Part of a small language model's weights: vocabulary 8192, 10389 steps.
MLP neurons of a small language model. Each row is named by its layer, matrix (gate and up: input weights) and neuron, and shows model dimensions 16-143. Each number is 500 + 40 x the weight over its row's rms, rounded and kept within 0 to 999. Numbers have three digits each. A neuron's up and down rows have the sign that makes its largest values positive.
After each neuron's rows, "fires after" lists the tokens most often just before its 100 highest values on Wikipedia text that the model never trained on; "fires on" lists the tokens most often at its 100 highest values on Wikipedia text that the model never trained on.

L5.gate472:530498497578555492453517505501443487502511522481489512484488513556529530491518445486481500479530479495525589549525539589480588546521547484522542537519487460472542502464547526485533442507543557517468447517425464505478542488531531507596514517508455430552469520545527586492419501535501463518473446487504535496531513535470595471594528468449553532534444487521509594503442526485563511436477
L5.up472:511549480530460542479432424481508466498546504459451539502474561543490519564575453533443505480475557544434554492523553636486553465454446474463517443532485461549463481484490526528524444500484599553425490481468538524445532437528462551446491496500562430568512479474539461465521561531491480491595528490459459490461525495510527533627454558459518510474484513591497494586506538511547546506442
fires after: "\n\n", "\n", " Pal"
fires on: "|", ":", "ing", "m"

L7.gate304:477496522489515416478509497454515566470455515472489541500487551563565459529495547532451508470476483486484549556507437524493484508546475542561532466525486482482429437499482482471497434454476459516563490436425432512478449524450534505536475550523573516507575529592498504462520525445490518557491437570495547460509490491509553518533525550557499512496474454503520523435495506458447474503528
L7.up304:516525475489558518492480480519428528480471502474563510524509543482496537491540501469598528414519476520544436475507503469499459507587439462513546460537461489449427515515455504515514468461528473532504428446555507515535501532569515502512512511530531480504488530511479493513553430458528492490514532440484613516478524531475472484492481541453535462506469491522530515533511484443480429556463
fires after: ",", " and", ".", ";"
fires on: " and", "si", "\n"

L6.gate160:538548494523452490481551557550453500548585446539446489462527502489513530530506447495491591497514541532473524505513539468516510431446490460420528504463517438449477488512482543519471474557493473486540439496485483535515466512530498494481574489523441567547464560527495478504451496537449526526427514573414525567485480413476486549516574491414583559474487510490539504427412492544494479460468
L6.up160:574558521421493450519519489482501511516600410444513472491514492559487547492477474559546548463420487523456496552506459508476515484484496483492526457502542462491502555496482521607501521477495466533466474495510531492515452536540471466487493523477555503553565533490493484469489510479493491553497501479498527549464487519471506499487570539454593466433439535397498491532489588548483556488497
fires after: ".", "\""
fires on: "\n\n"

L4.gate285:436443430515532480518557524479488546445467426486512546445506452454494517473545523481420450509417481477412552474529444459519510543557428436573589554559513507516541465534518527465510550527441491493513473435487492500492435486507525512485445457475467563508544536467521456490488471456477497520492415392477496503472456507524558492517534528554453491492508505564473470490556488549430504467515
L4.up285:449547445415467502602447537511488525515483490520506477498531538474526473546553508497419467542482514499435506529501498524490485511548445494580549614465464490436489500507478492503428487503427437529475531474498498516500449451481431514499515440460481586535548508502487401582428513456467515515472545465457503477529496432471567547601575552505476518457437494506542501539478525460443517518582
fires after: "\n\n", "\n"
fires on: "|", "-", "s"

L7.gate402:504515483454452537534476403427556497434567520500486551529522508399533514520543539480601451546478524444510599468462495429497487495544490530529515534462524432437521431454473505495546465491499496532495545455522539484460543458523485431556497499546535513545525536488482475489478527561514457522516489578502493491501495523485551512523561464416540413506459488493536473461484547536463516491549
L7.up402:562531495531515546522500477488485454494530475483519507495510595524491535483377497519506429416514417474507526533457525513458469475488471563511510446524504476513508543449504520471592553533550552596512472488437544555443556590501508530463495521537572528558525505456505433507496475463476479465461545530479525527533522504496464532526559500486528527426507542487530526456507547534507528458490
fires after: ",", " is", " was"
fires on: " a", " an"

L5.gate271:527522449539480496462459452461563508508550592620559530506543502453442454561470493542508513529527521529563490478538551412539490528454551426511534496577489534514447501499473505556546512514456458487534452537481503493516511528469488524482485456574538541496484572482551463492488442533536512598522498472527530436550534491492542553540515560490537571490510502515498452519467566488468497512579
L5.up271:579550527502570535485540535446538599465445595481444463496476477524527484569472446505529506491524507487490509467504496521507489545546453476491548482507500554557462503434474586457522509511465599505510419445504537553512562505462528542535510510488505416511466506494590534552518534512486485502510482546501612499505412485524564501560419467492487430480499491493478565509483448521527528527562
fires after: "\n\n", " \"", "\n", " (", "-", "{"
fires on: "A", "L", "O", "on", "J"

L8.gate439:455496467554509482455479488410461464487498550577498500484485478548429511499527563527580512499524463524505502494518496463516460531427511425548490538528463469569544492541484536455509545478570435588535489516501461475593534490473436550530490469521562539544474470575521523563512486534465458480531483508487489460460542506535429479492519534519446437491531487467450477569454553427550545463542
L8.up439:475584411539561481477496520407497495502506473532464506498491510532438480472515533516546475469500506526468533540495511438472507528518520474412485491565533540509544544595506525582509526476558444499543492508516468542476436482501479563479451453494573479473469429512516469533545507492484443421483530503510477527479542578484432476574501490514473530435496480479512585540513522468539555477581
fires after: " =", "=", "History", " career"
fires on: "=", " ="

L5.gate263:506485429409492457499507469405521482539502506449521470541474562534496510506520515514518497456537544562435501585459509528501500533488513469521521465444519485538476425580526522555499495435451557546527551503485533495497516570518443496451437454502488427538493502582517513454571446531519454557476525542489465542511521527535420503522492530457470533423461453490514498542547444543431509510486
L5.up263:478565481492519528519498475504519524541502501502466451521574527459494469450472512575456623440491581493527514484435419462498459530516475478516480459521493505515512523503490534562513556438574503530551451455447547560570509554488522518502537524477529446591532469533479477497548517487443466520478447435461511553572512496536482584482436502435521471462529550489493516577565552561486530483478
fires after: "=", "."
fires on: "\n", "\n\n", "d", "ed", "ion"

L5.gate88:543536489540498567561521496506518454495499453516538541466527537449488479558494522513569500417534461446509544498371525495534547527512532471443479517474515440480479481446527520517463491566460500481523531529477417487517413542550506514486537469566495430535554535556491507556491453495528540518518583545478488535532474558510498556505506456517453555499527494568455516521462524551560492540496
L5.up88:576479504504479516514505568515579474499493543507521503528481479479539543444471552521605454536585458572469480497494587473586538483479555428465420491485453450554523420503526446457484439560481476566515485592479477479492559514543447470535521475468522487481519437574515436568539455530496575480571539476548494495471446503549487534542491486474444508489492441483483548567474557529425527558499
fires after: "=", " pro", " main", " subs"
fires on: "=", "-", "du", "ta"

L7.gate231:573401527537539456488487442482457473487553421547530460547451459588503497499506455637478522435497417534475497515485514510580506463457473473490510547475516537581557481503529437490581531503445443485516465510517475601514585514475579455586460525456494546457555513564429538584446492528472468490539512462512486544488522569552501457504540473505470483505478495525458487494461512529461471498497
L7.up231:463439525469495493404449543548459510453578486500542449528513464498515561543501481539507462484474459512552561493501448502542519531487495461471528490505517562438503451486529462574550519490447462519534472432475529525557489455498514514499455488466395508516490536492428508533483499504452457516455459541595431566438490543469510511490447571556522552463537479533466553479478431497494499451509
fires after: " |", "|", ".", "\n\n"
fires on: " \"", "="

L7.gate0:478401450567533533459505425529444490515522491520479587472392442541498558499502513498529447494463498529464501444466431519593489532483487479493506481450520514560519482547507394504552440525522445511563526455487470503501510496553497528536505592464556520578519450525503542576477529576578467490566442511509514485491500528565445499489480493502437555497461487504470549520447546535405489521443
L7.up0:510546544485540562446532548458523437454492444491549463482520497444523487450432517483555487498527468477517550564534507489380495468509502566565447544516465527450535475503481499552540533506478496537563534486484535489455406538500510505490442460501469454476484516564449490474498491439382484508482479552569519437506572514474526510490526491453547466480568570424534497453513480461558519515504
fires after: "=", " ="
fires on: "="

L10.gate21:495463577582567494530539506483443527436522524484459528520520523501456558493404504506461515493518533507473544459490507489445506462485524522481482483469505492545490530374375468551398510488492466465562537446496532493582545471527556495426544482456540517509495449530554460520514440536449507495528531502512524600433486504452473497481489492439411479493535492510531525511554529564459519523600
L10.up21:569439452572413515482439441437571544506521503542557530474481515505438454506437438469496479502528472530530475425578449524431476502466530461524529543485529429481555546488517576517455512515531504496522517507517531507492485483557556521520435501594525548495485568452427501483539461482483505506561585484493501507469549431533492502514429385505473474460537475522479544554523478500518569489494
fires after: "-"
fires on: "-"

L7.gate137:524494499453515482478439497488484505469537480465406546556476458508440496562550582507497478516554513516490473404485503484492532421548487517502513423492513390525467455516518482455498563538521509532539511563479429515451492490561488512491532496537470553555514472518519549513485470489474547487525483537472537518507486557516554494523565463495473499483491487572557468579434545498510502519545
L7.up137:501565451493519538454489468519424505495499570505527458498572496422479518442449525500504561469512507528516563494505494500508439550447478505524442422565511592519460519503472469556499514524487467501495518553453523458508484501504481528431550466468527481513411536544567522438449472482413538484507472504585538487520523558502437489482536468451518578516486447480461479517532513467546453450504
fires after: "=", " =", "s"
fires on: "=", "—", "\n"

L7.gate85:445542552504590392524497472507489544493544495532484575472508446474565500568485490550538525501470514501518587487498479464454482484505510527457530496438525504532516543510437464554462485472463514568531452548567564527499503470571495443452523383559513549505456573488485519476492497405490484493483497501547487522489539509521525501486397543499480501558544594505495478471497518495503495510502
L7.up85:451524548482482447468473517528481455538522524520425522495505492479546566443478493453593496493499544431494570485491559509517582480486549520492455536430547568511463495491518470500513540521503509471570557480478483475494488496525483501512416529512487462479548549453498463557444520519548459504464507489483451543435394436495566498517527530544500404492542610520503530496502504572491455403512
fires after: "\n\n"
fires on: "="

L5.gate325:497445445490560510471456523615520508506516556511490518482491505496496465482581477530492441527507539572538516458506532508467498568503502510466471447487519479549456476554485431420519516457479475486568552489464483483474537546516422488428477496550558479597429489498534495455458545514529449459567502443539464499509446533552555465560521485381490511474498571488476551581525511528458531465452
L5.up325:541529472528541525543496525548566472472590522538545423547518537487528507477474532491571502485496536480493594464464614526479394529477503472454407503468502523559541418523500483544582545459511404482536454508532526567468486486476526498452520512533530449499512452472463478484477474440463432491517453410570484467488538556491455505473515470475541544484512492540557498463527512459517532513413
fires after: "=", "-"
fires on: "\n", "\n\n", " Born"

L8.gate363:515498483550514497446571419500525509520529423527461488573556514491509472527473512484486512387392491498438520456583467483563508460494476524489527407462431502523550482451479504485470519423494527537524497499503515501540443483498498532443564489468525474533513466515458453464439503487407467456552447544488457495449480486490528462455573551478548497459476446563532439555519523568504480545511
L8.up363:506522470562542492495520552554431514498517414540508484498476474457571472475514470593563492481470464489517509554478420502584434510477460531504444549553400532515475537450537511462519540520506467458492497523508457441452511478501467494458453500520505568554543479565496523473524451468526470506454556503419439415480517487483470469455491496534537509524542458563489481521466453568451457519530
fires after: "\n\n", "\n"
fires on: "="

L8.gate261:508446471517563486434435506584506526486518516517483450580471445444581491500463599519518482545518513503525529433442468521506471447500439443527507505506489507497494488546518519568540572482478507536531517494554494392529519483436472503515531553570537462541531510508502435442491502578510459513552475508499579515475458508438503476496592519476463543487478566515523534479554532553494457509501
L8.up261:494518486489565469487530589469503520459491455556470460556422467472524461487498514484546473532419553565474526471539503561461424484436463490530524523457520452543481563493597518490535533518475463509521534445539452474480450512544516493503499446528522495477546537487522511531495435558462521475507521517508571439498515468478448464443538491521480535550476515546512547457545455502479514436495
fires after: ".", "="
fires on: "\n\n", "\n", "."

L7.gate401:527509481527514519578483540487487585451538467520486455491533503511472525559540462520501469509519402463480596535509528523485498542521569493487554549535541521489541508569521488466522521541460548602424520478532570471458515487470501498505467486524479504548501517493563441530467516498435470559528462474477521512533502489537536486556533516515497511552454480529544499561516497516498532486474
L7.up401:524475493469461529472492524520490426504440537465487482590474496472511455597583494487405497482451518479411505426484508530539503479513507493499494443492499541533575457516498499504463482517481460486482540440479462474433413503455495539439505417534492585495529513522451489606520467572497563493507495449451475479464479517561495454468481522516518496523436536518463469604488452472466519571436
fires after: "\n\n", "\n", " ele"
fires on: "|", " |", "ment", ":"

L6.gate92:525506519471535546490491449477519476391590465474564462537559575512481518495532455569513448528559489502469452572488483492464457472531577454540553507521508452508521537443523481485564566514495517474501493455556537434528469508456451496513545459519495512480528534525511567449515484550489511429589466516590527490409486507477483569570550514503526522563553494456507478483526545547515455557489
L6.up92:494510453509449484508447478457510497540453525473492516452422528505473557527497509467532458575447537451452437501517421463505528485525438487551510522516476503451484557462535506555524501512489518458515492497479521533457487539531519499465514429462483455523532437484508507455453575517504558504447581532464529481487451600534545464453464542559483539518506561400581468567424502471545515498433
fires after: "\n\n", "\n", " exp", " fa"
fires on: "=", "c", "os"

L7.gate435:547500464538598405487517500474492542476551539481507581493559520529491550525515458497453505534491483545431539479487439563417507481499494464511486488528526496504485520499568490489487477523464484542515478507509450525457498503454451470531472500514520530488512485518488537538562461472432469541517493503448533501451507378489514548541494574508544555507464547503445477549475560447449533477476
L7.up435:474440580548425501462534448430575489602455465481497545477545542502533559526477523454456449531513503473515482511550448529449553474468470440468548527501488396481503514479520495535470500526525490493514494510521533508561428472479570520482513471476545501525525517514459515539477490484477486524463452521522543489471511496550444528471467487496449507484484451475509469447579516529520438528488
fires after: " |", " However", ";", "|", "."
fires on: "\n", ",", " climate", " NHL"

L10.gate266:516550501501434497477533503559486597528613478591462495466549427435455524484491486511424506498521476525510482511494533530472486385509490507500550455526511455505498514477516488514496504547521473483531432563490498518484473499534438474557521460552490473468444550547572419486446542485450497511545449517494532488429460479487438491534619491380527500497446522439511562490437502533523519492462
L10.up266:502552515431529470504446521477457541491407470424424509470497505462458571514474464562545471523511489531519500572497512549511596526498511536522567442450520458512550467505454581514480361520543552500538514453505508429460498534517488469540516501536480530488468490531540534538489500548491550500458522443422492556462477552458527463554526472460480553538505544512513515493490450505502496473446
fires after: ".", "="
fires on: "\n\n", "\n"

L7.gate133:453605539429496491546431523445518505510531519576441500547545577478501475507519571445524461493507525476525570490470476467489503459493433555538578480532501498526534489514513486528482458474514519550540477456480495526472512550453524500507461509535540459569462514480450523520559437532489541483507565587489480537428499588499472506514447468500504402450538414470623504517571485480497514469525
L7.up133:587496572408493482540497534456571466466495490546547572479529487487433471457449568471512491508566470450544561534422583455513511586473552510512491508466514471537514455544534581591493514523599575499494466549500481530505484533485530465534473549515433447486524472525514466551502518524522474488525503502489477525523537492475475539500456475485433442477442487521473488527518536454559439510477
fires after: " as", " was", " became", " is", " be"
fires on: " a", " an"

L4.gate419:545465527535505540511521536524550535455507426496526423525491528479504462526483488465559441529529483462516480522497472523490448468502460472532533570475516501550506546527530462474420515561436539514535540516465532523502475437476529496495511404495468443520461490497533507590576544517552532494530516511500551478542549473529570532433486523501547481534486489592502423579570504526497528497424
L4.up419:567518489491459516504464549487519530421447540479493463545427556522507536546520489509527454390519436467471536553456555438514526499501551550579555527548512493519507496503492507488422503476505542552529495484531549415494535640471605523542530542551463421535449505517535542517533459509500499498560521570513528484556527449478496455497518557512465461481552592558457517553486479508460469538459
fires after: "\n", "|", " Year", ")", "\n\n", "."
fires on: " |", " 1", "4", "1", "2", "8"

L4.gate102:507519521455551459517434502455448466572440505534540545509530508502496481497417498558422476507466521504476595494437453496438513602493551514513463493511417549501513509530541466554529489508543516500514526603536525522521451454497530515439457465517454431490483494509515521472437424439503466552473440448491493508503525453433559498517447463481407451478545559541484498548545486506477557502510
L4.up102:457482509541535536434490459479447450521557573549493492515551457498552527539471474572534528478486451484510473583433567458492520524477500534470544397413477479480485489516459415464545484484516566455532507500549542494557552518574499532443592461513516495511505520482439494477526509516499497474483502422503424584485457497474500495546495453563513521479523441477511538533493446535516524527516
fires after: "=", " 2", " 3", " 1", " co", " 4"
fires on: "–", "History", "-", "s", "ot"

L7.gate30:482565503508562576549503493512488524537553471543471498500530475523517500492466503482522506525485556533515519546505499458544498520526471495474429479539526465509548460519492446584511548492514462466489443436533546501464434503482496471517492462534545485550533489457569463515411497490422517539458512582481498471553505537478509459505502536514599501443469557511523476493468509557508576478543
L7.up30:502508565499503471500500517493557565553552462515467532552537509461530523509491500457566513483479527513548488479420526418541491454498453547402446486428491494528521483441486498508505680523535539469501441465507530540509451508471502537531441419516527470527499493471565441528478448445407545574524472504513508541469535480494516596479541487461547521544509488527518493471453545510540556522478
fires after: "\n\n", " |", "|"
fires on: "=", "\n\n"

L7.gate468:552445556418538506439526559545500519552544467476527466460477523525482526580491513524476532395486555490519526528560471560515449563493489483506553498440454528517442467512561524501501542470452473478469486506515485411565498438532490447500481531527512584469524498501436488479501503508561429529495435532472530463448530491456464550458504478523546497479471548557521494493564593572499451503470
L7.up468:383447564497567480445480489436567505467521463575520487562469515483479550493447503525468464505472482490512467489462507446463484494531510548466540561462480522478552539487509459491511559474434409522478425393468502504499570516522457467508429504565522542513458530426505440483462494556532475484591487523522526612422494564498480403506482530553569481494486551478465518588472486465507461494537
fires after: "=", ".", " served", " worked"
fires on: " as", "=", "\n\n", ".", ","

L8.gate501:491506537535529494489473594521548489468455527472445429496472508495501490545454483500548501548497517435566567545377504485495502485479432460530471529494495494572501486491550445566443472585493491523442452519514444494532482559510579516483496428548446453395548465528470495464501505506567456482467481470516506498500507606497500500463427511534500457547536499494450462495507497412540473515480
L8.up501:517529480488472529517490532404486518524500463462481463497478499547453488462531570507465499515489500500414474467553455502531493537414419490387480483473521458530508521528553552462441563610527548498530461536463432495468534414574515537486432505458451456467543542472431464521508467463492527512451602493569536519491480485593553496545464483506485519546546508523476456514508465456495507411566
fires after: "\n\n", "\n", "|", " No"
fires on: "=", " No", ".", "to"

L5.gate491:474503561484421476535517485503436414496531521474411523482479486519501608515485443465448517542438546512488521445543477506512459555476521508497541492481513542523533529495432513514495530522503499444472481459525559526423477561476517492541486492505462539458513506484500502473462461463601551433501466425527500511448454518467450437532535509524535470487505413497513497489455557546494515466537
L5.up491:532575573511507410471536464512496508495491529517386500457442517520566557508515462519512496578530544470544492551482433511440493491498512487532511554560534452548463540487475494467560543579521558494552539531546501523435472496471470498530462449476446551464507535503560470406475493560518540405508480514499490553383560531511531502542504538496476484518475449473498504506452558492478503511531
fires after: "|", "-", " Website", "\n"
fires on: "-", ":"

L7.gate27:548524420428399469537569515457538517447448457568543466517588443438544535483546470522511418475507483491498525483530502489486435523442427509572551522541464458519473442510481502493516527442445513486521533525407443438540452545533523538495487494494493589496484471510557501524516505539497490527541448430430506468499475453456505485494559554546478508541536478583509526439455534463511480553556
L7.up27:576622474455513480503560521455480422535481493488546591548551566497502525564463509468490479479474475435440475483433545578546424490457502479480465508535497508552475496507490495547554519510446522510459467512469476513526508575486524492498419525509516519493454473530456474560547482426466504477492498397485434505483577509453545483456505464501538479501485475508509479530471599516469466543496
fires after: "=", "\n", " Year", ")"
fires on: "=", " |", "-"

L10.gate454:477496515441484555492487543450464484523513485519505546461462523515558487567437520461436462501500543534555565500477476504488460460488503513498528441519501500434504473469579437552445512482443499488470408533495448496576506485455567511461528492495447492472403479501534455418491491455476466480501486531525533479504461512511454465527472447503452418479524528553485462528523485533485537496544
L10.up454:496427479484486484425507466538519483531530491461481491561507597461510540457503491528498445566478500504510524535484520484417538538492473477530463490498574441498499527435533568462494467528530472467574529452537500523483530411545510472509506457438449519446422575483492525493456467567590493476539495445504520547466488419479474544626488436509478460457475528565560593494469505525410519497525
fires after: "-"
fires on: "-", " Mah"

L7.gate116:464469492456535553549469522537472513551484478475449421478432465532527521438568534533522575506584504466409471496481507420444488486552588509476510554478481518455486460488531528470536439456504431588513479518510519502546526543529433546517473474590445499487500457521500512480517416433483536514475473482427551533454503510559516569550492432462449396426513517492480501537444480543478525486482
L7.up116:479400489505508549473491507583481519559486526490532469445471430582484596481496531508501461527560443504416486530455535497465514541489547478504539505446493500495446465449504497545559469467490514499593531549438519479505554508537446547490476454562468579523482470543395542431521493487435485499494456466501542573453542469521476519538523499424512498422508528436482523569514490520504512462484
fires after: "=", " in", " to", "\n"
fires on: " the", "=", " a", "d", "-"

L8.gate325:469486486463537559497471563518529512412450509521512490471422511505492498449549521574520514542499468537411448452514583473504461470457442491505567534484421546481528463547418539462472544424466515556534501521498494540508452475536477496512556464534449539528507592534564487520444512483522478512497488506455487550489468470545479434450549482489504466498549535473512499535516488588535508568469
L8.up325:484520459498548589480450591467483475483480483487438528566528541466495501535511488513478459488490497483548483493502558503469456454435487482425560500529426420527503475519436579452557560517500545568429475520482488493498462512534459570546469509535386466578493630494483539474534510478523369458517505499454524516531484467480522487493498457492501505459532533518475511546474485560508516532539
fires after: "="
fires on: "=", " (", ")"

L6.gate377:540478524469513504444476531507548526498433489553506550505503427443515505509503509495522457480460446599466501542570481570497450561549459478585485484393483492561407477523532552546589519502479414487484476470435465446531552571502558490530453537471488539511504529497474512492518576463484539461514425501514529505558528476533565484442492499502525488481504580539508459545481512527477497470470
L6.up377:525498502536517451481511523555506474505519508492395492530455568500511473486586505464513468579478434536484446501485491467472473539473465563555500580471473559521465490457471493564511573493515561491470451494508479537475485511457511451514527478541586480516518568475512465503462557513581490399517536420483528456409466491554467507480491510528585428532519517460470501511505546508510508589453
fires after: ".", "\n\n", "="
fires on: "\n\n", "=", "\n"

L4.gate458:530538492469532467563535514465560444419492527503476494520527504452532540441514398500504501432537499567489484514481592466514508485453530480506489608459470452544477465487453490533528500510473500525549564498479488411569513505446549489506479539486559502573546577461469550540487468541511489490556460529539469506567467497465461551459516470434487483493454444496433531468506512490525443550500
L4.up458:489502527473497529457545491587436529551473535549506513495514446439517497514558529496526514511452481565501472472530431470523559558484486535498468514497457556506507591500512479474509498551499493388513580477473498457518519523544524470556506530472483527497480435422534500539451574495508446484424504503506495458525463496524466540520523458492426450511449485529345483536475511546516506559459
fires after: "|", " mid", " Number", " cl"
fires on: "-", " of", "inch"

L6.gate176:479526547513580525465484522447521538506525447517480461482517482525465533497443495488548473459497513526435504498454396576527508484487496616446545508487505461505498498431488570589507536528514543544544561450404555538518424533504504480520511498569525507415485497418467520422496538511411493511500523469511532520495414559479475485478507506426447541472521419518526483506478469504499466486462
L6.up176:483529504421515530504487458487544475482561463461508504561499495534433523486421498547525539400472459488541498526388525552545520467485588494479544484538486472468497435502454534577472519548490523484448548521498433529586500483535465502504536509510545489492482558532462483491453434545530530549539473513467493572440480531481489486491551543497588531511525499489491512518561529563467568524595
fires after: ".", " |", "="
fires on: "\n\n", "\n"

L4.gate113:488563447597504452521483487487508501478541505523542463529567560437558489495431551496465523446505474483514493418502488464458412523488509504502535444526520516459547391521450569463514380491506485464465452589490526549444532547491509490561468503468569494480456494460555540486509500482480443548481417507503530507459509461508456532541559504478572548540435557513498543497490504431502496468529
L4.up113:476496461510516461460550493496526537454465528523462555499542482548490554534548542482578485562436417462438516460503492446530463528501448522500464495547481526489514519366501496400492502463573496544502508463521577456512498564494474521526489492467540502468446456538501488482517509515535459489511540470494521469482485464439494489461500512519393433516467545500467470448539535552468498449493
fires after: "-", " (", " \""
fires on: "te", "t", "ti", "ho", "di", " de"

L6.gate399:511503553472443559495546526434485472522533455464502539551507515515505500504430524560461503491489441518459521466542520474485420521482518582548526479493526430600500468473581439478469442530451541523538610523453507441540401453503601538544498490454457485547549520499509492534537506483506528532513428520592498493495476472524465488539501448505436555498485414457477516483537478502472481503493
L6.up399:520569467538485506396517440452488514573506459552510492462495492490519449536501525528541432502491508496491477492476473504454480498497499521518487479526592484495439451476584547519529436539464571521535544507444495526501457528470487543572555415488523506562539490454513454490527463556413551495432461483504506525551492487560519474542460521540469553460552535557507527570527496469492469496500
fires after: "\n", ".", "=", "\""
fires on: "\n\n", "|", " of", "=", ","

L8.gate28:517490516499587529515461527518519437525468509561552537504440542466537538500464468478525511549463502491506527517464541412548439504442469523505508448484416517535454430521499525509401546513491480559447442503475552493540522500461525525527520496581477456591454453479512507483482475569507519536498497547446570458493510541497445542532495495465513455452512473580546473534482470638458438445447
L8.up28:482517585460499490504518487495529494495528483522606457491512466504539594490467516515482454541436488459497549508487491454529552462495490498508526587424478511509507508489452521514423623447581434502481401551530508548492552532477551476529497515546466503518446458435452506485497489548439554478479508604516504481433589528511452465510560539515498407500488439543535490505515482584528460496487
fires after: " served", " as", " was", " is", " became"
fires on: " as", " the"

L5.gate138:510493506573502523561511556528523505462500491518501543509435472558505432452573484552453436384486574515529525481512517498492526495491504494515471525477480505501554553553554498510468483499448446559576498456507484494547481495471501430490499403476502497573479482497464486530490475526522430500405434577481477458517539511484493456524501552474476544516516520561454478499437468472583499467529
L5.up138:498575534512557537426432479535502527562483535510545526479477376500526493547550523530505517544494424441442528564503523474486473490491512463523522472459474511533534481468517504447539581435463405440545443454473457513573546516463517501505493543512512554445450453475467471527483529463449448423485499469569485473468426450524541590434470484494566550475495501471465456455445489463467509461490
fires after: "\n\n"
fires on: "="

L6.gate410:486527520550511523426530472458535472484551454470449478496511553476459522538505415516540506490502560468517478511548454498557486447526500491526471516576534461557543541599467483521539467482541509508542555454482525389601476501499526486515474470533488477519493464541419494507562504412505475527449454522517527526525425526561516464552437529510447495514542495491484461477519478580585461503436
L6.up410:460503485502458499526486494460479521551458439495459500498504482472533561439556618484465522511411558467506517471463480533482528587455503527519516505504463533470482527461528580526495507487500537534524487486518455569522514479554535491519441402574471510466522499506490505440526533511502476559419561490451502434497489494515430490458471564542445441464575515478531428568528492586523569464476
fires after: "\n", "\n\n", " Em"
fires on: "|", "=", "my"